Weights of a small transformer language model.
Size: 11 layers, width 512, 4 heads of 128, MLP 2048 tanh GELU, vocabulary 8192, 39.9M parameters.
Architecture: biases, tied embeddings.
Training: a variant of Adam for these matrices, 491M tokens.
MLP neurons of a small language model. Each row is named by its layer, matrix (up: input weights) and neuron, and shows model dimensions 256-511. Each number is 128 + 24 x the weight over its row's rms, rounded and kept within 0 to 255. Numbers have three digits each.
After each neuron's rows, "fires after" lists the tokens most often just before its 100 highest values on Wikipedia text that the model never trained on.

L3.up579:127134138112115111118083115153121137130145189163161128101116127110143090117107136153158165116107138079119132126121157119148150117117128149158128149144122102145164132167140109118112131130129154143130096102173126120111137125107126155177099131120121072067097125160078102123135127119146132132164125143119138150068158141089125174116103139137142136158129179118119077129101093130145095147135099093192092162179107146170074147125154179112106124161122123099128174133131130169145126101128110134122066156146149146128151117135124093141123140147148132114169107135124101119144170097137132118138170129120136085106097105114147158127099160108198132113113124122139131089155116185115138146123082131130125067113094137085129103132153132117070137093125142144146112082138128130112127119126140
fires after: "\n", "-", " |", "|", ":"

L4.up1121:149138081125110177094094092135142133185127130158108090154175123121146126076115129178149103089094161104169143161120129142092113111066116104120132106103121093115106133151130093129138102150129090114112163119161133156155103162112110145127137127174095125162123093108080113102126140137140108119165123121123120092157146140120148114131074092118140125148170148146152093098115145143132113106123139123160102112130146151141117113123109121115107113166156150148116126137132118142128139149152148150126110176153103127168153141168119086149123157131142129150152114154126155111180139117161076078126118102111153160117106147138076130082120113111121123122138157114109161106138149137070119152099123124153117128139134085164159118114147154098089162150178143160124089109122138141096117161091142
fires after: ".", " (", "=", "\n\n", " |", ":"

L3.up1124:131128169156117128081138134150135154128132142131147118084108139084102149163121124123133147147142130093139117112154110163168110126125135157133123100106137138131173132142140111163124084156090169096134069113099116115086158131130109172131137145159178109091138133173122117132103111102146152120117134126143106144117112121108102143112109127083133121059132184105134102132179107104112147159146092178152132111158118156142115130129133165092098120128140119104175141153143099160156085072166117122173069157138108164073115144134131122094138149114122132139137139146105147105156145111129152166113136120119155133101152141121155158138099160109091127091157103119142130164125092127134136185113124156123115112147102078118145111179116091174180109092134143139145136102137098097085110136118130
fires after: ",", " is", " was", " as", " ("

L3.up812:105150105135099114152111120152123147091133144153120119168126117100186093158151136143118099128134140111087123128169142133103127133141109188133121078109119118112149095143124140148151110143121102172111166130088141124153140145125109169124131178170134100122086117154111083111130119118133115147127100162145115110155158088109126109135106100141120137131104126134158096171126126162127156109079155129126083137135113135152120133185088102127098108163103083171142141094147114103158122095107139168116083145143119100113142110159103129156127124143148164122147121137153112143089089141150109130108172133112156107118109152089148149147107146133117120091162127123098154097116138146063100125120126138131130082096117142136147112115140163123064116114150119102118145123093114112138162142121124
fires after: "°", "\n", "″", "07", " 63", "6"

L4.up1768:174137148138090133165121137155101147155133162147093096122131095154113121117149147130153137093142125103135142100121104145126109139136136138154119114113093094136124153144113086121101085100120152115100140123115095149096121131131125145100108141165111122129148121107123159149112133129207121081155131200135109088101127100116153148102118125128154132141124123119115125143128125125100139169102117161114142175091127149155115141082124119111144112098149147118128157146139120135121145179128100138105069139124121169157152147087122142171100116177115115150155102135098128158162104164148110078105104175088109192132102104103110095128115162166104144145113088106052124143148137158090088130161142105159121072173137133119150120125113150128121127113142164144149129130123136151116102120117117
fires after: " 3", " 2", " 4", " 10", ":", " |"

L3.up1614:141131075131150161124148130125133124175127157148108142108135110129161129108103151157121122133147136122143147121118123158118112129104142138167151130108151135147120094173110131165122123076133099138131104143145099100145061137096107166169116151146124124144086117098120101128119140190171129100146130137138097079154094102154138077127121139127146143087157162156198151119119113103155107148156124099137140135174127136131088114154094132133118111164143114092162125141098089107124124119103155101132115156165142134124173165165136118135156141097124143144131122168079120125159157122145081119118133156104118104084157135180114120130129123086113125140099149113097147132182149138098126177126098144159115133114142132132140153121114098085169130179158136142134114134118106134087113127120156
fires after: ".", "=", "\n\n", ":", "-"

L4.up1207:124095132132131113172122141122128137129144127129126139189144089100122065076136126114160136138109139133137181134184127130121125121122147174167134112136107147129107119176193104109108112076123132145120100108093127121104151153124118137123139178144117099109133155121158111186165133100140154080101125160138103101165120144129121140122140119118173093170098108140173113107126132116119163133080125132116123153093143162096112133120141124177150138119108110075156129134160129117111114163134115131109115129139143133146133145132115116222123164123133093126118170138116119132135124136125106128123070149126136155090141117106115153160118140170153163167106118088135134142150147131084129112124134128176175090150138139120121111099123110114133149132158139097140131089113105133159115115112123
fires after: " |", " 2"

L4.up1203:147116106119128148119098137101164142113105169132085131122162110128090109130132154133125115088127150145111118130188112131097123123135116158113129138129162114145142144085138110138130138086116117085132114127127120172156122114154140124104100106096103097129163114093139078169104175120112118122126108118110115108079154112109125157126142150105144125153134116145173101121126079187162128106111137159210135144145111123136101112125134097129158162109133112100111152116142116174126125124163121139150124140138120165150161109161109091108105143137130080122153168127104100111150186116145125110140112217137119104113101163137141109134131089145104147134117127106098136142150142140133106172117151085140167128109186140125119138116109097119149148107134149137096129134157134149139120130155129
fires after: " the", " The", "The", " operations", " two"

L4.up120:124083109148084091148110112121122154132141144120127100151150094117138113107166095099167135149079149137124152144122133182140120144121152133160151090089119128133121137159145112171093114112110090141118155098142150162143176149105105131077136124116127131137122108099084129150165160111115137100117120127120144111117156142124115169071106112093123145098155158115139116114133078144147125141151128133135129168091118152136124114121116109128071124111122145116141102114130120138061142139151103132097125151167103174186128157116097100144134152117133131112125134111140133143117121123154105086147133163128142120121132164114075104144110158197157119159148100137117161143173120154081122144149141090113155105196159098129154147069118131106129146112136158131094127080121157130089139142106138
fires after: " |", ";"

L3.up76:111097093144074113152111119138137150124135167141124115152145101095177139081119098133116114132114154141152159138129139120145132122154138156123141083081115094101101149125188087137126119106126103125121132117137099133140170126118122120118152178122042128100117107137120138118142158132157160100088128136147136079100149123114133165104127137140154148146120126119149116114114107143119099142117121091130113117128111141150059139161117103134100131150083095107133128110138117114118150122129097115123147084139117161132159160138086088162130143114141149111156151123169138134112094133163084110140118135108184115112119138129106100140113130140138129147147098090108166160173142123106133122102128084184186127098147096129200148079106124106142176156164119153112136039144142132159098127114144
fires after: "|", " |", " –"

L3.up1943:143091092100129160134128119154131139118122157128125129110115160111134082102157154123102103092090127141105136130136146141135113121110141183158114165136119133113124179106126118112115118128161151110139098136094075156116165142166125136090089151110098135082129101145150140129104131129183130121109110095101099119139114145134112140069085129119141147143104101128131184182131097130125139120122148147116098159077159125143124139142103119083143148122136128130125132107094144192067088106133124101142097174101131139116164150145107118117121152097165112120129113141149152095154083147147112110127155092163132134124114113116110178166106112179099138070128141099115175154105068143094138165122127163133126154103119132118148155134164128100100105089153147145117102146125092118102171108154125
fires after: " the", " a", ",", "s"

L4.up18:140079114101120135152099182143117157151123139134137146102140143076152128093116104106132131134160146179131125161142127123132139111124121165126121110133156158148129121173173124147148123083166135083131140101092133120114133149114109119087102122145141106072131117132121086142072119090139136133105136132107126111126102133109136137042121130109129131110141174117174136092119086127113149137088141140164115123106112132102079144129093184128133165113151136057153127134108150160114105091149133095118134149161126165102171157177094087106135127119143096123132148121129165107110159110140135152166089172127133121107122120142135133172181135162126127097144123088140142167131142153096131121099129082108141148123111149141108087105125104131175116084114152162106117099166126164127111152122113
fires after: " the", " at", "The", " by", " |"

L4.up1267:142122098108127149115158110116147155157093121134137142083129121105169089106133140163107088108097136131159112126100161091126114137094125149124115145117192094115107112112148119150123100131165107112160147157117107126087194141164129136089102098136153145150152143145156165123091143139188117121139132153123125104160093140148151115147110117152144157158147107142153134117103141125118126124083131151141127109143161137082106133131106179137113154144137115129173125146138098137096132101188117110152106096135116139118121146144079073095104119146119128121084119158138126094157141135156139103155140143116131139118139132096130131155145120129075136112156103086129117149118116129146138192089106129174162127110130119149073108144086124144058138173128094147115104125117120109118119123154119
fires after: " the", " a", " The", " his", "s"

L3.up1755:136117083131155121109093158146110158150146107159111114099132126123113139110114135126153160129106135102130172117161129132141123112109131121102115104133127111120082117152155090153151116140116134129124144116146129173098096137137147119165094117135135119140158086130091158136161152105126118054123163114118122114128120133134126153117118141074139147154140209132146085063183073159116143164123106121135108137142132161146070140148136071118124123121114160094118161133150087125115143112131081148123120134144101168153124136107120110127105119131115145097166158146139183161098117126140102143163130108105141131091114167120085098157121140148175160140144090148114155128154104121090099114111132105171136107116134098138150153085149136097127111095142185110117143072153150147098134134122131
fires after: ",", ";", " to", " |", " x"

L3.up165:174145114127103147136102159126151152096110140135138130163158125112122137101127179088130132130143138160145153151132136126126138152133154121128115118112135121120154101136152126134117148111129074102170085123157110086119165149111107134099132128177109111140101154101175094122121136167169094077082131163113122116127132070115110150174141123146133104139149190158147144106091090149146143128126125134160120108190113126139065131171144115107130129140067077090145101134139146145109135092152113123134134147137103157105137115214101105116120134132121145131130138114100150148159160144120112169170136147122146103107160146140156154100164125124160137139133115088105158127144126103100132125114132139148176104158134130133116140136144099121152102117162145118131086075125124133113080146129114
fires after: " |", ".", ":", " the", "|", " of"

L4.up124:143152101098129115134098122130161126069122146125121076123061171104126087108140110115127105138106104128126129104111164125080162112117178141178120107125131074113131124139146137153149117134136130148131135140131124137117151145151127159133089161148119134160129153128178098135127114113148147115123060136135103125120109111133165146092107161113162186136113111121106129141126099144145134097113115115150126146080144130108130119157069117149115120106128132132132115128149121132141093095129133120109096134061097131111142139128108105158155078097156096130131144142135112096153108150109091121118149175096128153087120122123112155149161119123095128123150139153141129098134117131095164130127091139103115153115128136121096104121114155108081128147104118109137131127137113090129136142129124
fires after: " is", " a", " was", "The", ",", ")"

L4.up925:147096121127156146079101132148161141128115110135134122133169143162148126132130107123126108175189110150162136101131140139141120114113109137164163111103110060057097161125160121183146092130126126097153157138174095131135081129105119165135139084146123120077088068156079125122158184167155114091081095098129165120118132155135139113106128118146143169093146160128123125100171098129107107107145139155125087139144121096121116126096112125127132137160153134168132101155132088122157127064173116123177133112133115140139141094135094117115128145125136141135116105110117150120173152111151090086092164121131141151111129160151106122127088134098171109114108132125127148117150096143129112147102085117101127145081133128158138105101152163124094173141147123166119142118110103134111170126099104
fires after: "\n\n", " is", " was"

L4.up1099:069129089154105142152143172141089143113140136164193123147135100110107146136108151185112159119150149149147135134131120147128107160144154168157132134153091111134185128169124088144093117125094137146118121147088112100117123121130111114125094179112121123114118140115138117122094137097155131125111092127120088124116135086104105109101120140118140174120110151127126156164111135171100140143128135118138131091074094099163086131136088123093121144126124110124127107127096103097090103096124106125138089104082145188107093129153116133156112124099142150122114108114187167138141112123101133124120137138129165135115172131105135143135135150108189145107164106113094175109120152122091160119124069146133122126111121140106160158105171087113103120127187131120160181104150125139097127155116138
fires after: ",", " |", " ("

L4.up586:091124130140102165146152134128113129067104122160148142140143118102146103084088146150107081092130191111122148127123142102117098120131155162151106066137078144139124162146124113118142128115147124145092164118091163111110128136176121129130158164170108174106101147125142101147117118128152112105121123199141129135155146124100121152125102108146142138146154098082151111126100124153140157127123134134149129110108133130127098117113100102128076127144113092167136152144118153123166133158147152129110116134109127151141161126137137102146120172141142104173146091105114118123086111122149061125110145118072132142118122113106132117130131150069160123093128111113123163106123162165095165126096095105142133076131143154113118104140155124147063163120137139103152146105156097094128117117114100
fires after: "″", "′", "2", "°", " UTC", "/"

L3.up272:099115118140144138114097121135165165092155162124161141170131123151125102113090112140097147131109169145151145150141115126153142121160163167123140085121091116142164130147121104171160114170092143122136118141083120117097132156117152164141095167110107121116148127181086127131112171161093156122124118101156141145120136152131128123107123121115133133081150135110094091146179165148091142156166149146124077104116116131137125123126111094097083141141134101148159158118127108160139112082163086106126111100142102127086143122119138116132136150145157125140121138129164155111120149135121092162149146121120140094124145106100139161131101144072154115123154112090089171094106133138112108139118092101109137068105119130133152120172143117100104092134170166142138145113093123145111085162127128
fires after: ",", " and"

L4.up113:162103106122104135134098121160157129164184122151152119109095096159167113139123153133118103154146135127135131142105089181101186155117118122149126128116119104153162109150131118147134102081162138156140102122166082113128084165127105130117084108160159112153111095096111099128154124148126133140115124165121139076111118111113125076155138156149149191121160172123139181110140109119118126145133113124116139140155114180134109149133106149143096111149175132057119115132088109125111142129124123146172104149163146149086126129155121101118152132102144128119130120150093121123148141083122126087091148162139173147120117125162089125119141117169124151095143140136154148120141104144110151144132153103149113113136132107160153090146146125105160153119152136162119132105117146154131124122109133
fires after: " of", ":", " by", " the", "=", " |"

L4.up172:095086119126131160072141135160195138117129120122154161168158170162103124120146111129148112161167157130175128143127116114114108111130127176111147122107072098119114139123102116132149080163129143123132105142112115111090078139152151127130094138148108155112145106166128132131159173126149102139114158122118110142105099115097117118081128128123136183122125128129130150121117137136127106171174122103097145175109155122106098156116110173178122141141167136148120122151156112154104106098162132119130148086097135122131140152107103114146134119124149098128098141103158169161150122145119097135175167133113150088110130140140129139168106121107156113088133146138121127099109109137134132112089096133136124097133114117119152152165128156100120134163150118133152137113112100119138134154155139
fires after: " was", " the", " is", ",", " and"

L4.up737:141116080147125114120094136133145134172134099126136169159160120144123132120151124106139185130102142103153180132138096155099125139135097100104158126115110124169103081191126119121102073142106102097145149144155093143103170152118123154090143135106164141100144126100071124135105165103155134082149154131126144101112125125125148160118122128094118141120118123167137150079136094146113165137164102132136172137128151129141109135113139128107092156125125113104144115128119136139120120130133106120099093170144120167162130151170113138098136164130118167134118122117107164128191154131110146101146140124086163116137132151136061122141111162139158124141136136097126119114134118168128090093132153083143189120175140105129127150058124136157164135146116168130128129082131132131087113151117128
fires after: " to", " 4", " in", " 3", " by", " 2"

L4.up1283:127136116172106125114143093104144146083132152110145143094097134113139140140113154149130147154105144123165174127116128108108122116126180152114102144109131095105156112171119136143125111170108136125133122145111122143112160114124112161074112149143136115140189141151085136109103132107135150119143098111134151136104157160120112155134108156084132143122153176149114109114162116148122141102161063151107125128107134131149099114159131134085136106137109110153156143132119104166126089120114107108114100140160102126068155126122146107143110116153112143145140119164147163129168124141121149205113120126114144112142135121143160150071093160111147123089147083121155139079125090146126105121097095135126138109149122121153080144144129117133148104144132155140181151106142111099110109133096147
fires after: ",", ".", " in", " ("

L4.up69:147153103119086151115091127135127146155156141143148122125151085129138096134121138166139165098125140150121124096148096122120149182101105142118153093132104120097140161116186106150129145090121107123169117170162127175184120169097151158121112152163108122144082149101158094144118151149096167100095154184111154144170119118146142117101142133079138125133104174116185103100126110118122107109160123125130107158101099121153105173137141118099105122141145070158104186143128140125116104202145117173084109147121142099117171166151131134117091138118162142126131158156085110148157144086173156136124100143093146138098151114104109142173098132144140136141144108125152150163153179160126131090119136075112139111132182096129113134102109117121047172154139121097080125126153100129122111128112098
fires after: "=", " |", "Early", "|", "  "

L4.up179:086160106103122125121121123133130131140196112160133147138185130111095111103144146204102144104166154115151116142113105106091162137079123114136134129126080097097110149109142099125120106111112121116158138131161123136141065132118148139126117181156100141144058117128121113143155144153110115122086088149119112104136132102133133140089117109104119177156086170105165113145120094157134087120169129109121148115157117148134103142129150127114115098148139116158128124143113126124117120118117145142107119128128153126145148124173127133110121084089152110110085126168111102138161102111150084094098147142118148135102107106136118162153149151145128139114123107114115168095170132149117137109129141163138080077155140119114117149083135142077063129154173101108126115103149147131150163120111131
fires after: " |", " ±", " Votes"

L3.up1145:145133115139120119151092098155141107125112178171095097127160118097125115112100120131120118137161125096178119139162176133098100191105132131153117115078134116123081125107180102125143112107151128115113134110147118163158098121092127149171147169145065119123112115154105094146125108164129100093110104130123082137116160122130144116104107101130142110159086192159118087090149151141099130155124134083137117173097165139137088123132144162124134133139125135126119146160123186155115108188146114133123121125092107145145182119133102102135136100066142145152145140128126120108088152124174129114103139133127139094090121163098117134126090125149112133131115124148121154136159167176090135161103131089144119155098136118167158097098151124083126160166183110167108103126139134120141105130140147
fires after: "\n\n", "=", "\n", ".", "|"

L4.up1594:143108142145094154127103153127137134174179152154100121127125112097116083083127095110159135152128141136112167147106148152135160187148115153144140144097133099162133145150117126120159147095152152094129130108142113110131106121095128111072156117138129150134136128134116110157119121146128111150166127137125151085158117125082137117121135162149149141140119153173125105113054112122120121130105123127154119139145123108132127118103115106169153161123179141070113164131139148129102109147125160150073159133126141119171104185121139127139096100120131092059163149099127088088135139153137120114124047158133125163111091138133109153133148118162091135135118129111161128150145098133129137129143135102134137160130144110165163096098095116140130146102148123159103138097174133139114168137169125
fires after: " the", " The", " of", "'", "The"

L3.up1203:134084120106131144160135094116127127118116122126150110126149130133130141102125105098142165113117139154174145128151102136124123161109170145163118108143096076157148108139158081118117096088112120141112119109174107123140183154138125117109125135209146122142106128093152090135144121101181132089152094183126124135104108113137152132133109118125132166169150171143120098084151082119118129131137126161136096125153103133150073122125136139162124140136098132106134159136123098122148155105111087144156130106099097172171162143138094056163140140162140167124156118135128121108200117148149070109166138200122154153112093126119105151099132128151140131130118121102127150090156136119102117106124116115175139082151144135135132101129131163141154119137123153171146119066094134136119124146102155
fires after: " |", ":", "\n", ";"

L4.up791:152127121152116153111106146152154122091112110124096116120185100154138134113128137146111137141143136097097146116134078147114136130110125142155115130157108086120113148142174111135152083142092118149181139130141137156159097160106129142132135137128111120132123091086119125105093159155117102058142120114082125124119159110117112154132110147138151150119105148170134103107139106143105097136160176119115105115113130103187102156132106076165104120145106090111103177161139134161107150130164140128156130151163132078156186122128131128131090141132142173078168135130101154160128165125132073111113122092113146170126125151148103087150103111122147125169174076117141133129127150145113099102117164122154127107158168112185180093135099159073122140136159150114154141095098133121109161138133146
fires after: "\n\n", "\n", "|", "="

L4.up635:137074113146148155126138134177147151157149133108157132116125143089121106105123073083147085133143146157122122101132111174119134126047146141128148145118115161132113136138115145131141112120152101109146109111118126108113129113126135105075135091161146114107157145104163133130124113150159097111128144116102141132140085125133108075111153152123114134149114103126136150140145137098140153100102123132096149146110148134142099127134122146167155126125143147094130113137129147154110129121160135071150116132128135096141136193161124137106088141069098118083113138096136137134173128138118122118126068125103152125115156144158144128124139097191088098137122130094188146172146104079128151108135161114114148141130113120125098108161071106143155171146141156104119089116125099114096133099153136
fires after: " the", " The", " a", "The", " "

L4.up1827:120097132140129149111125130090174162119118115123114141147153205152137115097111106180156144154118163127151126130103145071107092098098154140147134173133100118128139152092095107123152126143120096105175095120152104091083114118121154136135106103145122103112100143154123116143127189100126105112162093110111149124099168111132102161120130162109138148107178175103127093107113131161127124145151084165147081106168122133102125130145104132120150124128131067125124153142138096147131112083136159101124135111161118119160142108149111075103108134153130135139089120122137167100145139153097088150142133148121144140130052088135119129079093114078137116106151124106161156088134114163139115181090082106153140105115134133170124187139110116137096110090168131136145127133111162102150139111133108
fires after: ",", " (", ":", " /"

L3.up903:128132119121088191099123147126171180112139110127154123137136146107164105125148139149156112133126128131122126125151114129121160124124135127165133117112129089089119115139198122183172110159123114117149147143162128171093147140133116198136125107139093182111111134167153115113122137130140107090116076141108175146119169128109108139098104150142140112075139177138106123101130148166140096144113130076129112166140152106116099146122128159108109121169166136177180135145100112117136105093118135166115102136168072118129145117129109113114120125115144155096133145123085075095109125093119098079116166116133136172104143129092124087116110095112102133100148140116165147100110093179120144095100154165131107112121111094103157096087127119099104134118160169122149134072137155120114132126128111
fires after: "\n\n", "\n", "="

L3.up1877:125122118099074122133105078122116148134140156137083094122169117152166146140126116147133143167114110131139126155114108111087125138082127112160143091136101093081165131150125124148104159109140127165150119116145066180100198125117125164099095150133114094177117115188065107129136136122105125150098097135111174125135112111143135136085106093119128146124100185151157124116136127164150138093172118069126123123114145124148118136159115134091132126161120117152139160102153112124080142144120103124121101118128123131147155131114121087136141148131143146145116149172131114150132123091165162110173133126147123130110188123119103148113108114164111141150116156100148163114125159116061072137150118118105112080094173106120162145089133162127147126144125127147090130122138102160156114159096096
fires after: " |", ",", " and", ";"

L4.up117:141094126172088129179119109134140165137186126133149130160173142118138101092121122099155139135101157142112174107146082140123114105108154163166104127132064130163081139153107118144129057113093096131123119119129138117126138154140106122094120150145114144108117139115113123151120134094158160090133154172112098108079128141101110132113146122131152132141125104139115116151141098122102148144122115154127137144105099139141111127113119122154127136099103097103175146129159130128126144127148090123111137086137124179136146144124137143168126129119149167095136130103176139120162107168102081124110146145122142104131134127109121112180116151156124131140129097089135168171162121162114107118144127143177163134162102109122092120123085136153136167127148139132114129073119166138113090108117130
fires after: " |", " 0", " (", " 2", " 4", " 1"

L4.up1288:139120119131112087163081116133113145145117108142125118143121079074149060107113124093188142132091156157125204121144130142132135146123135126180113096134124134130091127137170121135113098131137109122121103121109140164076155149126111133095142159137106117120139125128100127183154109102118149100106162173136133087129134175113114167125112122113141122174124113126148112125150113126113151127114144131099104139093097129137117154148145094186135138121091080084152142144146142104113138143133124087142120124142106131133140128114095131194100181142128130116117131137156134144104138148145112116137135132114158129112148141090124148185123173183154141160130090083137132182119136131103117114158165129180151063153163141120156090100136139112112154133145149102117148092149122150150096107095134
fires after: " |", " 2"

L4.up1371:139161107125116148116131130137144141129145120161093144118182086120150108111132155165136142104122171125132132105132093132102126131086116153089156115117127062122122148138154112154124133134073080106201111108162115133144121176104123141132097161178125091145078109112130131130144130161108103085097100139104134111085130100162129118139128123118141141129096204145167113107162131138121123103137141162142128130139095132134097155108144144077125108155114124142126143163129143167121121142154117152181088158163153101151138152163124126105082108131138161108141138151085103131152168060160079131101126143123159129106120143146113135130091151121093159113145127095139133136175143162113105117131154117119134061142139118141112121110111111136103145120171149140098109112111142123159117120103129
fires after: " |", "|"

L3.up241:062149125145133121156137133158134149125158130122140093163112111120101129103110138152119176148140112141137158116130151147120121130145178160140120096107128060124132107140124124157134110120113144146118118120149149133102109146160102153152103170168136106142111110167083129136149145104154144130145109198120138124122123138072134153079126140116137140103149211105127099132106137144103123155107127120154082149118126171143102138126106135108102111153142129119165132125115093119161097129136094144140106113130127142082145126113117128182146114103128150136120130142131160111161139142126108132106166139148145151082149119127114159112126116081185131099136105117102142098112125137114146095135093142112133128095113109080188114137105136132101124094140158117116124091153134136108134147103128
fires after: ","

L3.up795:115124109106106118107126111173111140089139159118154122145096173129106109143146148095129157138125124112089125120135159103115120119130164159153128123094110098133126133084172115149120122100151134186114106151104115143123108150132098126144113230106109154133093141150178120116154117082146147126106075175091105112108112144131149138087103114079155112126147135106098139119147095144117160135131101090144094118096135138136124137143076139098107152143137071141143126110128114126146117123110123126106102136052092117157188108144116114130144153096138095110090132131106110124108123188141108108126151131125148123128124081110141147140139123159104144096128141118120161104125151181059100075100089163129106088111129103090142130138134120102081122105128111128150171128093094126114123128143120
fires after: ",", ")", " |", " is", " a", " and"

L4.up1548:144088069107124143137140113180149140156099117144132090146108172092105130126155156114103122160101120151148143124131159109091126136109135152141155105134095096144077110140130107137137079103136082108139127148091102118084163127111109090080086156166133172115169106162120123147112176107160163146107106152127110106115071131118121136080096125099140115142142111135108114162144113129147168081148130102069113152135148131127081141145099136187139139116152135130116130122135108120109100122115107083121094116082130124133171175151093122110097155080135130131122133160200175116184142158123162185129096139145134098110113143139150172192140149126088113113154132126112142142136107142109105138119110115164127119122106148098115154115107145123126133155155154146146128132109124105125131143148148
fires after: " a", " the", " was", ",", " an"

L4.up1103:131125122160153119153158108118109161171136110109120106126143165160103141145153122111147196135103137099125116142129103122113092141094118113096150140121121116132109113195141123130092103123099136128122085134103120136124123159156122133106131119176154094101109102104089165142090100138112143104126162137106134148072160105139158148093142126098142139091120166125151145120184079123115102132154124155161112211145104132127109137106143105126132108138094131131139146124140135169114130162165102126126131157184117162068145138146111128100121132155116146126105147167099123141179123119141139090158141097115122131126120094133118129148123134151070145130128124134100142169162162144121098116131166111123145099156172103178133149073111104137169156114138147144108125113131119159090117125120131
fires after: " to", " of", " in", " for"

L4.up1137:097163118102128133152110122131107170100141137143125131127174100129150105094135150148128135101087156127104135140114114161102148135082170144143142131143118106128161127166149097161149135175055078130143136099161112134165105149130122146153077155179123085120103143117133115118145130137127124079150098157149118122102134155122158183089110153122147167131103182150148108143124145159096101129133132151150091112133137142174111130121125140065075111209107134161151147127109133136095121156121096132124124097167145130147134130104137104123113130153129109132149109109128100146172125108121080097122166129111156111112133145139129119101104101127158134162132119043117154103165156132121101115134127117147119053092116110109146143113095123123080139129160147124142114108149112148147132140100128
fires after: ",", "|", " |", ";"

L3.up275:105126118129113141103114138148145165138110077130135160124140152161122135111164082152164147153119133156139135162123112098160131062182166153106120159090126115125134141081155127113103136143131151124172104129118093130093121131148118147134093145107095119130128131103164093130129164137115123143105114123079147149099157103106102153102139130129145175096165119111122176120098102172122096129183159085140079134096148122145118130141144126106074120173134121134191136119105145167089100087141125096096108096128116128110110114143126103119172109097150102138105139141111132112129126159106150067195118120137115104094101136098140159130105082115142111143144137136137129112105108175143094117092128154123129136132134135131159136132119143105113112128145125145155126121175104158134122168146125
fires after: " is", " was", " are", " He", " were", ","

L4.up602:140129134115093113166085157134113147122149105111151092135181124112122077068141140083128181139120168108130150122142123124109133110107147112150122124137073119103115137125205115109091139137106087144113116112115112136133153158125129123112127161145094095107090116097151129153158104094124119073104130151132143095099147127096123190128095147121145113188088128109156146146153125137124130127141142142133123148133137128140109163123126102127141094121081078078118152136146091136116145133168114132130111155122137101185150131134128112166073160140131111113187146150077113156148127139145110085103131133113134098116117116129138135154103133154133139166099089103092135157132142120110133109143124146171152089155131130153115155087139155115100154144131151091139118079136111095170095088117141
fires after: " 0", " 2", " |", " 1", "  ", "|"

L4.up928:118128102122113091128121135126127141106093104161087107132136094122170107127145124128117123149141173133201120150182069135123139153126129154109154129124076162111105162184140114149148112126098140123172124117185097153148148143095132161127102141170123115111102131128118135105131135122136107094127093167086142080152115109121140125135139145145150167103113151142164123097143153154119137141122116123120117099128142143139087159122102134111121143174153127133158153167164122145077145110117115102116046148158131112155148152169098113133132148161126120133149110165128135162154142078124102095142157131153147079104105153160098110130108115098120128151127124109146103098191149108114121154104140101188117063126116107141109141101121141135101172161171134130106102102091141184134121128116126
fires after: "\n", "|", "-"

L3.up889:132109119134118156187099121124154144115121097131122129125133128145167128097119162137104089113140129092152143181144129145081140104156170119122118154095091133152115152124118107125151117080145104137134144132126100118139151159168124115154110125170108084129096123084123099129152136139120119131128095147106087120127090083142145120142141133107157127136160107138167149133139162148134140155134177184112144148197115117150124126178135098110139160141089125093135121137091102159111161177155133126159116148152112127136131161145065104126130128134129106112162105159083113072118174112136147112171140162094182122087095132146165127126148106140133145125150147120111115112135104141127095095121133141149213077149138116163139119165119121097111129122135114159181127136126139126135139123135117
fires after: "-", "|", ":", " |"

L3.up1058:149145125133151109098089132121133151122141115151119164109162105132156112082134119128157140119132185124139136162143105120112125165137122159112165138118084091151128184130162111107144141097135097113124108089163130129131138148082124148183142119128098079106070134095135079104151135133113094109157098120149141110118152118115143158113136140133155110170115111133158144120124135142130127166119128116201062169196106130157097138154125137128131144160093131086125139145146086134137134111135105131151129127132132124169150105159079104146129134137146131112155139123097107118146150083157077134148136144115142074127111121151145113119066111140165132147125129125118147116180132172128112164134096119206151046149123120183136083120110118096081156148126125134126109099119093123130094130132159
fires after: "\n", "-"